From a checkpoint of a small transformer trained on Wikipedia.
Size: 19 layers, width 320.
Training: a variant of Muon for these matrices, 1376M tokens, 5250 steps.
MLP neurons of a small language model. Each row is named by its layer, matrix (gate and up: input weights; down: output weights) and neuron, and shows model dimensions 48-175. Each number is 128 + 24 x the weight over its row's rms, rounded and kept within 0 to 255. Numbers have three digits each. A neuron's up and down rows have the sign that makes its largest values positive.
Before each neuron's rows, "fires in" lists the words (lower case) most often at its 100 highest values on Wikipedia text that the model never trained on.

fires in: "can", "could", "a", "may", "to"
L7.gate171:126111110139095107118114101096087119118127159126152100129157115116110132108150116149153147129149131136105144142142130121124149126140138150096120164153100154134162130143117091074095122129113161088149101077130117116148087107170151137118071100142113135079154138114141121114134099165130117086057084098145131137172086132119121113130143169120152126090166103129129097142105105109115116122153
L7.up171:144116144081110153155155095133125112116145136122141152166141134122130130137166085147132172126093147104118126145120098088150129148116156147151128159117144132113131143123173121138136082114110158092104071104139119107125134103108145145136104157127121179094115164109140135094096068164135135054095134156135160110159132167084137106135114162111181131153129088100136153127107148144120114154140
L7.down171:106184126159157144129102154143156107132094139101117119154122126111101171136134169151121122123113120142133107157154137125135119203140106115152112139133098153148122113095142143126123136118161116136121127127135126095126099096151174129123164110131115100121097107122186127118158130111089112091114116191109079133161139116105099095147166159121099146117131183122117091095109101132162092134131

fires in: "of", "age", "aged", "in"
L5.gate471:151164185131151153167127093117126143132069138126145180068155132153132132091088099097130153140163153117097116169139136133124136113128115164122131090121128106145122131118062155127153101127141163131119126094139097135137133112158119168151138150109148154071125173130140143120123159149149129140066133139123132106138134147127124087135148113118091101181122144131125138131137097115174099167086
L5.up471:119152165074119116130103106110122095127147125156158142104180140099130156144130106098153122126173116104139076124164152141100138131113105142122115061152086065149133113113122131137128101116130127111116098143127127142193155119137061164126152161146158125078121115164154129135127155113103117099108130178095113127077144159120167179107105168105130122140126154101117174150175129143157167131100
L5.down471:119140148116150132142130126136145132117131115114159133126111147139094130106137128178133163119106151129107115147126154129145142113117138098124096154084109119107114169118154096143141172119119142145138142094114143109112117126199172172146094144098119097120142169119159115097168133104107138149096139139149114163091155150102086139163127140117113124131155098108155142076154204109112108111104

fires in: "which", "that", "who"
L14.gate391:141111113097158137127149152126190125143116094097126117139142106159103157151156086132083147152113150134129098102146146140148123144151136113105119105155126127095144187170124154105087138145158140108094150125111132103138160172113141146148164172125135167135149107150162123107107115153147116184115121067106150129077118135163113111164138177120125135135125104121092198154093130136146142099100
L14.up391:113138171143143156127172094155153155135139122125107134135114129153147131132130185103156138167159146172122082095120110124104145098120135098143114128173115099126126079111136115143101149136085104158103082097113139141092105126158070146112114142109106140141143127072145138141144093131183112124125145123095117125105115152127139121097113146085142144106132135133157111122144079155133125110128
L14.down391:107103114155140114118083146114135155145114101117142108137141092117085150131174077122118093122089128104133125127119124154122113131093118130111074102134113105096120167157127141116108143117139130089120152121078133125114168141084155147136156071160159142094133120135121100111109137142115089175126131109104169135127134121138138099168093142177069087133132114131122141126125135109137120145122

fires in: "since", "of", "after", "before", "august", "until"
L7.gate667:155132113139103116151095107101131136143125142085135124129071110096131104139120107106070103119118131107117092136143116108114122101144149143157142109124146154158153111128111129117065089115128143108141061070138141161124187180109108104116081090131148121177120160145157097129127124123159131155112146095128117120059146144079112104125112124150117102157171128129121106103124141122103134140137
L7.up667:136157133131111106161131143116082122126125177107143152139119114097108115157112110160081173133128084175075119081135110107160130112118146103130123142150144122190174103155109115104097155145097142111144148074123141121174139141126083162156118158107173113098082138162163104178126126158065124076101121160166104112116125142124082084127149139093117121159145096112105101142151154156135095171133
L7.down667:138116107111093133141121104129155169182102105139138127088148142119131144144121126107155108120095108074130119123164108124129144141179096112122112138087147128124164141151083136095079123109102114135130132084142087094132112144114120173147121189115130113137152152123125142109119148152136169175149132076105141127071097156148129094095109127099120142161169106123087131119181123115162081084104

fires in: "of", "and", "for", "in"
L9.gate740:164109168085121095126143086120135101111143101136111074085124123130126132145102137142137136166124142114116137125164139161145117122140146129096102094156142124139123173094119105087112113131203132153104138119141146122096115098106115154139114165116104154080110149137133089133102140106131134132125097122102140109115139138079121150107099114115127159131102145134108149117169096128134127104134
L9.up740:127110097161134163112152128144159158131125134139092107154128097122072124163130178124105149133102155131111116127133128176133101118124169089134125167111143121124103128165123177158150108103118157142109122103130142069151136112087133143127121096109163166096137080158133159144103149138147174172172160112135159118147145117142138141158197145095114098100128128134149150098099170120112141089121
L9.down740:105128150128145146140140136069037159130135105155130147150143159109100116097115093127121118118136144131133127126126073106084109112176073105153112105106080130151139087139127111126129159170102125144106166154106116115134126115113126124122134143139152101135126158117127093156126095119135133113177117117122095136131121119084127146109085119145164135153101115136120162138136113088136091166110

fires in: "which", "there", "what", "who", "ghica"
L4.gate825:148109131125134149143145181149125115118154108159106102164149133174153113138137140136106106110123093114158129127113139125123100172147134133133145158101143119148120143144132122135166113140139177177058095103148101156092121165088152111129106133088076124089174097169115119122087125141106149109123166123095099154158107138147129134182143156086133138097105157099165147105169138138107122173141
L4.up825:138149118110093128145161150109123099178120119142150101142118135144136129129161124100127125117089151133136103152106138153106122140149163099086151108111139152110078082138113130118117071179161118129116126166174131195106135153151148129103123134136130125109163100121141142089086115152114160117109164131139106146119149122089130141107137138059141060145135128128134143164103119100128125161100
L4.down825:148117132122146139148130141083106132145124164124157155192130139145137131121121154193084161135128154108139146171144158105147135151143152103152114176126144126131107117127168136146149148115116118129102143096121138140144122129127127148157160153154137164121149113141141168130134121143130120163147164139094159169133088115094063162189136106108101170134136175122164125139151117147115155102089

fires in: "as", "called", "named", "made", "appointed", "renamed"
L4.gate77:128136100174174112134141126160117076104100098153135128161098122090139131160156069073149112120147084101124097152109115152127120140116091133116105117151125129174128134155134148109148146125145167133106100160155116153141133158092117148123120136152140126147117155168115164087113143144142128115148135161150143134089139120082107134178124142119142117143119117120128134149121148124129115097151
L4.up77:128138149168119124153099119160103096123127114141101124119105109122122136108105092128115129173119127173106136106139139120098142081129113116100112094162159174194112120144098131082132137125114118110098088132118086139140111123132132140077119131142132146122153166165125148131108112133133122143125150194119121132109132088085135131156143143117119097148151130146135110171116097116137068128134
L4.down77:120126135172118097107130142144097178126111131116121154131097105145110156163155149139127154145104111138106124148133116100160153139126141126120108154132146107082131168149164146117164186112167118114134147137096162090091130131149115145098137170117171121110118102106146073117135137122115108154145100128155105145129146094165137167134105091110113097150105117163150141096080120115136149098161

fires in: "there", "until"
L4.gate748:135124126141069146086097120126123156111083088145122121115128102150152132114135124117076136098113157178135135149152136138120183134167128150153141119133106113102164138106137144139117099149092162110141107122082127153145140145132113155125097114126127139103117135135120105105125096105154142087120140113121126143149101177122171105167127182160142120184096106115115089120131125133096125164118
L4.up748:132126111120135112168111119141149143144104073099063081123150085124119158098142092143120129136130101198165142170171152099079162089162123095135144120093137132116120123082118113188136129094102114116152109109093146100104166099099147120124118083120102125155137107141163138150145128140136138075155136123133115111104135095125115116122087127081143136144108138147121132096126146133144121155138
L4.down748:186097136169166129154142128103133141165185109136128108140114096122157093156150129136122146126094118120161144140132142106112152133142118099142120097117089161095150135143155130095153142072141138100061129109106158143098135157123084118120124139159175154099125119132114143150129134117111109157103138114141135122125131146135127161125096151125129106139134110104137126143129125106101120090108

fires in: "was", "became", "as", "been", "appointed"
L15.gate389:130146126132152121097154125125168132126114126123120133135164132127107148096099080123101122103123121106134141116157107115115101080106103152171146116122135182121135128163162124126086138094117148100074106122096134165127135124138097123155096127119143115108100139100143138130103140109129150100109148144175114138089077102126144115153119142154138102130123146142125154143130107069165118135102
L15.up389:178136153129161114105124112141116176129113061157122098163134105143115135118143158069120118113131090110052156148121131181105149089105148144129125083140105136149179093144130122096083143138143193154123115185103110121105172088141144143130114124114119168118118149118134121125132107154073123151153110148122121114139104125137152110127123121088143111144169120125135129176132118108101120140154
L15.down389:122133129135095101138145125142146118131101175086097118129093125129121181150117097127127096132142090130166177129138145138102151131112099140103084151118149120066130091160135141184102149149134078110143148155126158103091128147117091147113072150175113098164123148117115093132157123089136084131092117125091145186100193103142155177122097142154111124130129138151145065102109117161127101105170

fires in: "of", "and", "or", "by", "from", "on"
L12.gate679:133079111111132090109120118114139156130106140115111112096120116097123151118112125094112123135109135168140125091117175099104145107121107156185107113142142102097142125114117144128155136157149150103146166102110091144125084158186130119148143167115165126098163138147123132105112156107137140096126106136104126109146127117068116134100144168120067153120097151103120113130121152060139155124118
L12.up679:146167144147131144124124098099123144114160145135100101127101112172101149152143140130142135140188141089134180138136104125111126100113147129131119158181110106133122134147142147120135136161134141140099144113118117112114107114083137095096150158164185135091128121154158126143166118138151139157134126145102182162150120116097129096080151170114143100098114100107131097102144127131098099100123
L12.down679:124145134109143103092160150133119139132107111106124122133174136112101130170162131172128146105120085133129119138143140129134154149076126163135088122092129128120150114144145123107132148124116123128093145154137122115127168100099119138128153255112110189104154152099180117089129097135117103143090074115158121122129131115160115112193136114155153139139152116132131158125123164144103149165149

fires in: "2", "4", "1", "6", "7", "3"
L7.gate317:167124083173129108158125164124115123128119128121137101150108162151130183086157088146088130108144183122143103139080130155119080081146156118087194116132079108127120191150126101151115095124112101124125109135097141124124118166128103100166177118121136113121130147131139118166138104142135123147125164125141147127106122129178129169148099137145134143167127142142151087154089142141164099121162
L7.up317:140156121147150100103162138145135142152077161146146155152130142144125124141126129110073130132111104109147093166143120144125075117144128100158122122117089125110138096138143144100132147122126086131117093114162139132110097169124129133126137066163181119114136134112124131088112135159161154074146100152160134156084144115154113089154121163081147134153145114188146115115097154129182118114135
L7.down317:152077136083126121147148123158115133107099115112095184130113123147212149135135116166143147104131145147150131114121102104127125148128134132152144121206123110136126132110098128082104130112129161127125108162092170155110097130089112151120135201100086130093120144136118113173109137067103126145126141138108122118140131135113143119118129108130137093111101113156058126153160120115126142173166

fires in: "4", "5", "2004", "marines", "2005", "2024"
L15.gate222:087115115152172157122147171115130155145114143092104131127099111151121131142125122088133127145114118155121156126139101094137155133135100148183100138131117096131123135106111092159113107123105137139143147120110089130110118127136158147140095089184102159130089112123096101120108114137109126125122123184137154180132123155171150095156145108120107144130163101120132120109131124134130135118134
L15.up222:079164159130148112108138206120146118092097093132138149151130130153129106161109141129133127123134139116204163119141161101092125161109125133150125111115143106117148101132149141166124131098110076117089118112121132159114161095116155150098171123145117164156101106109110085125112119142118090127124116099111158105152107087124110096162125164104101111142152109142126127148107109134166130101150
L15.down222:120073119096139077125098121105159160138157129153116139107086104116087125137112125131100083126139090120128084098127145119133115098097097151111126147094164126127105145102173101121130118103128163147142145130093136139127086090129135154123181129151134109090109148131137080121101115078124093071122096119120130151151099143134147115123126164136140132132115136145155111190116142130157147168160

fires in: "at", "since", "and", "but", "until", "after"
L14.gate428:101084124128115185127133112077161132187087147119127131110095109098136109128174115162122154082142161145094120128133133130125153144135120147131140082119099108135132093135148114131086132161115138152139122129155112095142164143082121156200116125133117139116127156091157118129149202134149111140172098120135104123159137099145153156111112165107119114107164122088113149109151119102121133141112
L14.up428:098137124148131126108123113115161146145128133110137106107156117113085102092142155122124125129158108122138137117151094134087148125155133104147097130139077105139128129117108143145138104133106121091175124091109120135087143078139115151114094150143139174142137101087184138131117120138131133160144141090150114145170116116110107129131131147079121144091151150094113159109104117094115145089145
L14.down428:109138113155124140139114120068169125144083115101097135119091106092120158189144127153089106134102151128134139124125172094112144166135130112150138114119155098134152122151128113127098147144193165181154120137134133129168131147162141122141146170111143173137127142112089112130136161099172128119143124128152139126110145132129102145169090092131167134147136098112144116125106131119133121129158

fires in: "in", "his", "a", "of", "scored"
L14.gate581:122073146143115121113182134148134088119126137111091160089113098163183112131116115102116115151159124135137141101129106139124131160135132147141104146149115150120140090178163155146182118106151053127118164138100123123145119150126132149126121109162176111088137151128114148172109113143146094122126089140120124127064124144151113113102124118108093122124125118130114123110099128123106114165116
L14.up581:154132129112140102143119141138141137134153142142139161141089168102110115159104161144117132156108052106118111085133138150075165119138169119104119112094124184122168132136157191127121106106125140124139147142116129153118142169139074180139104131105136139160174107167177082106156133114138118131091154137162161149137143139159128113101122134156119123121140137147092104157104125093125126127121
L14.down581:149109108078106145135104115138155138120169107175152117150120093111134142122156086139173143106116189142097108142131144160126154091150116127150109105106145098118173106156114133149200087142133131142133121118107122137128123177104108111131110164130133101117146099135137156118149148126142145100172144131138143097162131142129114117140136104148181152187085123086155107113120160090125142129136

fires in: "can", "t", "could", "would", "may", "might"
L2.gate32:150121101103138130129117143095105137131150139101136096141192100139081120112149162137101119126104145138127131140089104150082093101143151127134188139146112109118107105086138114131107065129092114148124129112147106136134134125114118139140139061110130155104139147123114183155130175175083152095118122121089131152155084167126107106139142190166137129106070097122099113114105113112137139100120
L2.up32:151105128117170136102130158143157132131156169127123129169147142133116123124107106148103102083158159112138149142123117183116125137115151089123147140109124080130128138109115118142133112068093130136162080094118077126119108136113175128121135161105164145093136168125126173104126146149135113097122112121150164120166102158123109141113140120126139116105117152150092135161155075119091138099082
L2.down32:170107131147149138126131146116117121144106151084113104154139126155096113115085085146133127113125150086141111191136156097123128149123154131084149166126095149109159131155186153168124111128084124127128114132131104157174106130124140149104159113092116130132103158126144124141129098152124126157118150125107170167153143090121121129145147162134113128110143130119100098117088111076109136118149

fires in: "on", "during", "of", "at", "by"
L14.gate133:073115134089096162154123106170172159141134140140112107129127130122094139125136139149125130101131066117119118125155108104123131107083171102131113123146138114137136152113143104123083113163150134107182125179097122162145110110131133122126092171147143125139123136138091164147149103151163123131136138206110138083116130158161138126108114136111098094180149145161141148147143113114110125140161
L14.up133:145127119121149095116121093113150158157109094103144116107119174133147089160148143133151113137144125120093124141150104142082140151109134151126144076122116145143129142168109129105115132136158078133145136129115100103119135123114077140105090198123164127091152137136132167136129123128114086144114095106117110118132052117166125135141096070163132085106185133127155106121148180108160141143146
L14.down133:114125150118129115135068117122153103098157094081166135141117129096117155124105094122173148165113122170124142120112172178141100133106144150107125161146158134078126134072131096119104176131129135109118135127136126143136135172104124107160132122152110190162093099120107122145138101118133109125129173134177150120143158081096084090081155148127118142123122155136149125104089118141129106114149

fires in: "that", "of", "to", "by", "in"
L8.gate509:156111155098109123136149129120128096132123116143070134123126109107101123180143151126107154116104140104141142095158128079112155106132159118142068129145124110182094125155090126151080120109135194093113106107121123117096134131117103156134093078129162090100184148124170146144125152120115134107131119124145168110124153150119135116152136122149101129147096131114147150108171157095130126115141
L8.up509:120139119097104121090112125108175110112125131157132114106126129140100112151146143117111125126124107145157097123091148119121120149097172116079120139115117152176089134123095133121133185099161139081082145161132126099122117157138105151148119106154151105114158115145172115138102138129120110109077123139088138143128129170131094153148115153114118126067065132103102108116131131104095146151131
L8.down509:152101132113108132133150099144156189151135129138142108144162118141076123159142141147073128144140129110106129120146090120113130111131104155114105173138130116157128124098126180148141105125137148173099122086113157150150131131119147161170089166121160140115123128138171147109103125095108142127121140114136168143119118142131103171093137161091125106132202131120123123121112130131109117117113

fires in: "in", "as", "of", "late", "during"
L12.gate224:106108143103138075114141122150170108133112172123127159091081106157134147124147159108103124150141113102116130107136130113071106109121089090137100071148126113168056130150148114120097111170132135141141129142106106113102121120116110143143130158137107175135107125131119119135177137122142109128132134137095110105151135160079125134110114136105082093154114139162143125138109124104115150167135
L12.up224:129097125099082157135117150159105132113127145162146133095112135133111162107144143072110189108125130164127129142167133134098166109104107166107111114129107136109142116174166088107103128093133141139118171140188099106105102113130099146111129121112106177126127154086111195132121139151106122156120100155107137144109132142092112130075136115112104090155135125121155132133107152132129112129130
L12.down224:121124128128151133122046102118121131138142114130104125177159131124141148114106090120133138076132130135114099132111129142097101130162152133119130144134106102119115136135144116117150117147117139135152110109114122146102133123142107162155095226148099110140106143119144155141108101137115129142151152141118130156111124105107149179144103133093146149180109112107161107127148112079127142131136

fires in: "would", "can", "may", "could", "had"
L4.gate477:102111120118123112124137075142094080127179136157116154122166089093126121144140096134097143111130158112152138142096119126089126130144164147127070128126102108171145121132136110128107112147111137086154101101151172157117162115131110132134121060117104122084148127161132106138120140145112119143120132112120106135163179161149145156153118130130119112133155124092116103117082136125133090150114
L4.up477:112115119133100147159101145129116104143118110120115137124158113126121112166102109098123116114119171138088107153134132097116136150084121127145127135083096136134183098125091126123165125087138136150123117127146103156124118166130134151153108149116096126152099178122132180148142155116083077170102116111174144117161152133083137120129171137117156131157111088112200118117152121090134133119075
L4.down477:085108092134144119156172148114137132100154102100153128108113154152132128138116137150137121142099131148172150155145128134115136118147140112152120135177148129137141153102129140101125163110128146103101087137151119133119104089141110133134111202091108138125101109154118121115142095096094110112144177156124158165093153134139065180171067172147123132092110132135099166127135168075134091106146

fires in: "to", "since", "after", "of", "during"
L7.gate797:131075127163122097149109096176148151062123123118132139083104126153098148124091121075111116109104129153122122120130106137062096142121112112145100119146140113126101159147137145105099127128181128123149130129120109095148152106122103085133145141099117113148109158148100153125133112148110126148144117139121143082150149117108118134078151130112135122171151134093114106122104136100105116158124
L7.up797:106076098104121158104098139178137164139140127099136111100137129096133177135113141125123094092135095133101113139119125137145142143108106134128160199127104122096092123155107130109100103126149143136130168095113132105116174098118139110107144093124108131113115143216093139107145108135132083115145126118131103174118158129129111138146150115177142154147122142145111108147124178097129178134112
L7.down797:100131111104135103098148174115165157165090130128140109081111141158129135111127160151168107133154124131117115123123117081126159130185171143128147112159170128161164139080076152105111148187131083123144124142173104165121151130118120134126157138137089131147100130122131099136113101122155116093139131165109128118131127152124118121110083105125129101132156118116149133124136143110135118124103

fires in: "the", "no", "a", "any", "of"
L14.gate331:108110128126142107079135153110156111106197136131119105109134141136119126127084122119121123136156115119156109120123122124120134135136115121103118164095118117202121150091123159110090106124124164154107096131134125103134135139145124142129093186144110116128134127164159110163126099125140124105138088172111173171070173158115109126134141139118124155117085085134122056127155115111147093138128
L14.up331:133147124122142136111128169075125101121119149125130125167112113143138143121130098120121114115180086118149147117129127118129144123117147132153095132107087103139135122071150157133128161067129126163125158145163121140125113106151153169145116157130116148145147130125121108170115112140115098152111105122090133078140111130120092113127154102161086131099109170130093124131130143111121131148127
L14.down331:154195087150189115139101118115139136104151122151097146111106141101130161126163156156130136156089150140132136095128171092143124147109124115073138115157116146125180128150114166106121121148140085106107151106100130142082133146140097095146114143116120129138144112156141082107159092141134136074191095137078170083117128118129119095123115082168115103138165141099179149144107095092116142091161

fires in: "of"
L8.gate363:162165119130129143149149102082130141158098168157152098102110100141143111095147123153150151138142145149114161116095149123138137143115150130146103074152135160175118137132140126146159126184143097130096085142082108119116120140129098116059110104119136097084132145133112103128093108132155108115105107098124171049139140135154082120112138149081121109154157136145100188086123142100106144128131
L8.up363:125147134162093130145122160171152074116160109137141104133130120146116091121104069123131157108116157135113133152116145147108149154143109117144136107105143116171112088116181083131120134121150120147148094096124121117123142132131106087106141138160113135074142094119141108145159149126137100098115117135056114129122113120169185118085081137142142118110128169145091164100104164134154131138127
L8.down363:165177148161135130143142118091125158082123102081107163125160103095121162147096121091130068122115144138086121091114188142118150123122130110114133133173083149122124150113146172123144149125137127127087136129075122118121116188143110156133131085095105097121127114160092126126084114129152108126158154096148121132140121145093150157132106187130149118117123133133124047149123123147119101113177

fires in: "had", "has", "have", "having", "since"
L9.gate114:086064129156095104081151159145100137140136112167181095114134098125146141120119066131119110086128117093150143134143154144127074087130166142157093147108151121129135130131094132104129124111128117140118122159115109132100150141147055124136145106122130146149153106131106101121137135161160109131092136102138077108113108135122163101149144132079138103115123083158142107160084128086100138113138
L9.up114:099141110141149077120135118124116111137154108135143103115166119197144114163135095129149084162114148131119083131101158079123129135122167105108122107166148129142126114117110137113119111150137099143091149111111123117126101160090164110152110073143146112154141116154170101136137137166138083119110151092126135116119135129124156119138133145089110145100169109119117182120115073102141099092147
L9.down114:130109143094131111110126131138108140184100077191123114140123120102057114157157091158169126094154142132153130109154191142147130096083156085090115142110095151125117120125119129146146124091141139145083150143138118149138103144101107175097082147139111164141130139123134134126151128121155129133126135138133117130141183121116141139107116124167081116122119142110141151145141153130158099087117

fires in: "has", "have", "had"
L4.gate471:178097108105124120122100150088126108139098090195133112177139145132112111111156095145134134063135173117185101140126142123122142134117115125123158163149151154100118133103137143100116088116142136086124106125165141153109121121135146148121134129112099143117120119108095113113170183145138090075100118141090143125137117115116162131171119129117096111142155153116136083136118129096105132150104
L4.up471:142086124118087124114115123065134093120096148152128152156132131119109126126164116143140126134163172166127118157098159091105143115116171186073112134157142122130102137126103103122112127119111103104150113103130113146173139107159124120143130149139080120093130109120138153105153125113121109096100094169107128134095081120139100115099088176106100108151145117113100129169146132133123120136123
L4.down471:066107101127100106110140134175096141175150135117121119158131143096092131138149119146109098061132124113156144126171147109161115092120139132127135143108133178143106125092131111129133106111119127160078153107127127143114132134096114184136118162155080141179122126156153126138179118121173141132119120138095111122104156112104128108153106127141092155139112151084166164093105123123133118132088

fires in: "had", "has", "have", "having", "began"
L6.gate87:154113127173105131103142087136171097132153137112120119146160096130098086091131100162151130104101069129142120133143103140116099135112142142110118162101128163147135152147107109139122123140095099099142129159082116119104137113122129139136114145113102133057144164132093047150133142161167107115109163145136122090118180111148137133130149153113117160135114091103100138143137116111168144168127
L6.up87:129113112144105152124141066137112133110166118135136137113143107126104117130129098096146130133134106138143122117108139140116140148148146121092114146155119142157131172123150113094115113097151094099128145111093131144147152128081183103146133137172109153131140176132173124127136145152166133121093086099083111156100131113108164142084125118157116117136144128094133115110126150110157129171116
L6.down87:124079131144133097109156122120090131155145121139127119142157127091114123120093129104110103132148119161140105107107149120109136125144181139107111123131149189143132113137120118131135150121123141127144145130130112134109122110151100175133086195132126114178087138150169101134155102157140111106101153124123133097085128118114101124174131144134096160105090090102105153125115090100114097083130

fires in: "that", "which", "what"
L7.gate582:147110116086159156120122150138169130141173144137126071136138122149121158146155122100134138162126119146173150101095146161101123201135121103136119136131132118138102128127170095153122134138100093113095100129138116138110083162138135147097130110121138136140122107145161111104107118178121114145135123130113126157138137149138148093154146131121124155128131138102151125166110169119113131095092
L7.up582:133092145150086141128118089121162081117136165145155127151125145163151120150180117128145136149153096109144114090099144136128154177123122106123117139127070116115107114151102121134097133146142104112107129125161150102100128151151121118101148184134124132132149107168120106178154129089093138123150138090103100130121143135143124119123117097127133129107144145114119134148162125152108135096140
L7.down582:110083147118138159120120165136118133139186147123160108209105134142102160143122155152142180135089124111136141123108148100135125192107162127166122157134098142154094121125129052124132109135138115161073141122092132114124100145115097147104152106134176138128143102143113114111134122180074144108128099128124134122128161113158120135142133143120172122139152109127118129135141083118129118126106

fires in: "was", "is", "be", "were", "crimes", "been"
L15.gate801:140164057152140152132126091134161127134101143095150122111161146144096134092102104109098138148131145105142141147166133137134122151117129121131136083102176137165147101142092113146119135158118139128160087109106120106110139081164110164128152135120152107133135136131133115099069144146115150116134122147149127145180058108097123133158133168123129084113065131111158108112082109126106125133151
L15.up801:152133138153131165120150128126114103115148138085122096117137140143106126096129127113100149119145167118157155143177106130141169094114121142133126123172189172157128110078126131092122154149122128110180112112083172116117172120167150131115138170102152115174107076160120134149074088131114156098130121141127138154151097100135129155158155167094131160124121114109153138079125118104106117106150
L15.down801:107132141118136105135173102163128122150104165140110140135144122144120140088149167133128100113154108159128102101100121137127120146121125137147073097133153136143111116125113149110110121157126111085138155128141183136080124098065175104173160166173147122090125154125141119114100150134154123141171137111120178115125111074119129141129141158171158195101097137139132113119095109157112133113102

fires in: "an", "a", "bacteriologist", "year"
L14.gate650:131184115117120098112141135119134097117089095111130095109139139106111153143117149140111086128144095116100127121118091133129092125142125126099096118140129174141129167112162126126146178135220130137120128120139081108150124119103163160127151083143109112152146139122157115128132114166089116126140116144143142147145137098107135104183133127126120156192110145111130093116103149145150122141134
L14.up650:171129139118109148156203118144116133115170116132124124125179129135145161164129146120123110135180113152140094141143138107122097171131141085111125143143092154151140120142091116126074119153154116121139144157118105129139140101142133118138123123121152142148130102079134122131102123094133151128162116089109123134115099075133142123106111106137103148117173148127121129129141079117105159163151
L14.down650:201145108124165123163106108152103122088177160126130155107132132166132092159112126115094111142088095123127137136121124118131131119129122092114150135123086159127128132097140140140123143137141131156126137138132083127169097087135092122093132111108119110163137185109121147088169078159136137148097102129140141126113129145131095118149147155103098101127161110189123140113131113123153128137142

fires in: "of", "to", "well", "despite", "however", "for"
L8.gate415:136086120184088126096162123124086127119134139141162152072153114162137118144125107132154131112134166159108147115136161117140107100136172161122156147128152099146164160130123104074147108112178111146126095129145114156145137125103114118084100116140139138077100140087134116114163137134150083113140097146156128144130095117085128095116088134146102123164141114132144109148151157119134122135103
L8.up415:102140143133110094111172127153113102096093141142123121102130125131099142174075138138099129100116186130123159085126176115084151101158123124177120162171183183135144133123167115136096117137129121143151135143119095126168143083161134165119165140102138115088124114135107142117146132157135140046163128123128121135144132111159113101123146115104116114132136132103160093111152139145104101119144
L8.down415:117111114098135174106102149158091113101141132121154121136145128120102081125168162136147108067124096132135099115086130101127121116126116161144147121154108113125166155126112116152110113120123142150187147124137133172123120131113173112161162141146097134152108118149135118129123121138169145153139120145124094128116086080122129113104094138173157111115122102131137134143127146121126126154146

fires in: "5", "1", "2", "3", "9"
L4.gate58:131155173111154089163145157126158116140137152136125151151139137167138156135087168150115157128151129092133148154100156145148107139153161125179140142108075115119143099124138082096114107127161133148120123148139113151097130120127101130115127145142130147116156152128121135157126122132153146157179127131152131103143143145118167108119127179131093130167111178163104128121156111152202118152136
L4.up58:158088116112146118146142095122147123118145116117100160179141152128099149102114154094128154127089116146138175138156127114154140117119134127149128107128120092168125094116162111081145134089151094114136120129145159130139142147100159134115105119136138130171127115108145131139141130096162137128143152116157146118143122127113179133098119101060121163143073136207112120120130095158169098105125
L4.down58:112111139131122090144100143120154155155140120168167208145137157128121134149137128105124136129094138147131110163151093120152122096122121102149112110105137151130183106133137116078117108093157116152121140083121103180132082142127128129162159201111131109120123116128125104094142125119115136159151142096138115128139144161125142149116140143110128132143156148121106107135103120162127131158126

fires in: "of", "among"
L8.gate777:139118164157142135145138157127127117102146102127154102108125129120106107140105123070130110108110169129156113127182133145096137118115145135138122156169111121148141138112166103122076106094158100077144108097091108149117166151120126118120133149138134114125142134143151116113130102145131119155094145127120147108138185168154165115131135118163111122143088146088159132155134104097136130156165
L8.up777:120118128132101134116177125133143084158156113127109102168123100116130119161156121114090150115110096164139137120140144127098114118142148133155098176069146160158141138092139119114182147131115142098108149166105155154138097107172098113147121104140161141106142116136151111170139157102141130125153097154159158097117147183134119160152125116119085122082103138110110157157155137073136131169126
L8.down777:078127115100111152104082111119159153145128086147119116129122139128140153128184109114135125125116118114143148119146103145136145133104171125117118146101191134101144149136132113140174158123106098093120123142125100141122152147170131130132108100124141173147140145113143146132146105073150159142091124124150165165197137125128127104137115136155157148141119147070181116157162092100124114166145

fires in: "an", "a", "not"
L14.gate712:166134100123157118095091130128149109109118127139130119108154129135149154127101144109131080127122109077139160121116115114128144126141151106140135143153108124084146125143150147103130104134137124134133109163129146129142129110101124100125142122154172103157121082114167071119129121127160144188156122147108152125123140111133121106131162179202162127133134141140112073113115078099158116126163
L14.up712:123135137098130111104092150114122127126197128133108140104130153100113140118133147114113134108146144128092068167154142137118147162083136130101167154177127108122115130153101132133111138080156083152120108097163138185140116163123127078109124126102152116129151161122098148150088124117152135124106142106099118105125119074088141112134119119122134172090085149150167094098097109115149158155174
L14.down712:195115160123113140129118124123147108160115159153163160113164103132124128194138165158166120123097110098096099152135158118098161061182110103131126082094148117125117131067142132160142124112120160131124111103123120080137137146143102136123151176136146159131111085110134084130122126123127123088155125161089094116121129145100107130066136091119110168161133114132128114148139109159108152127119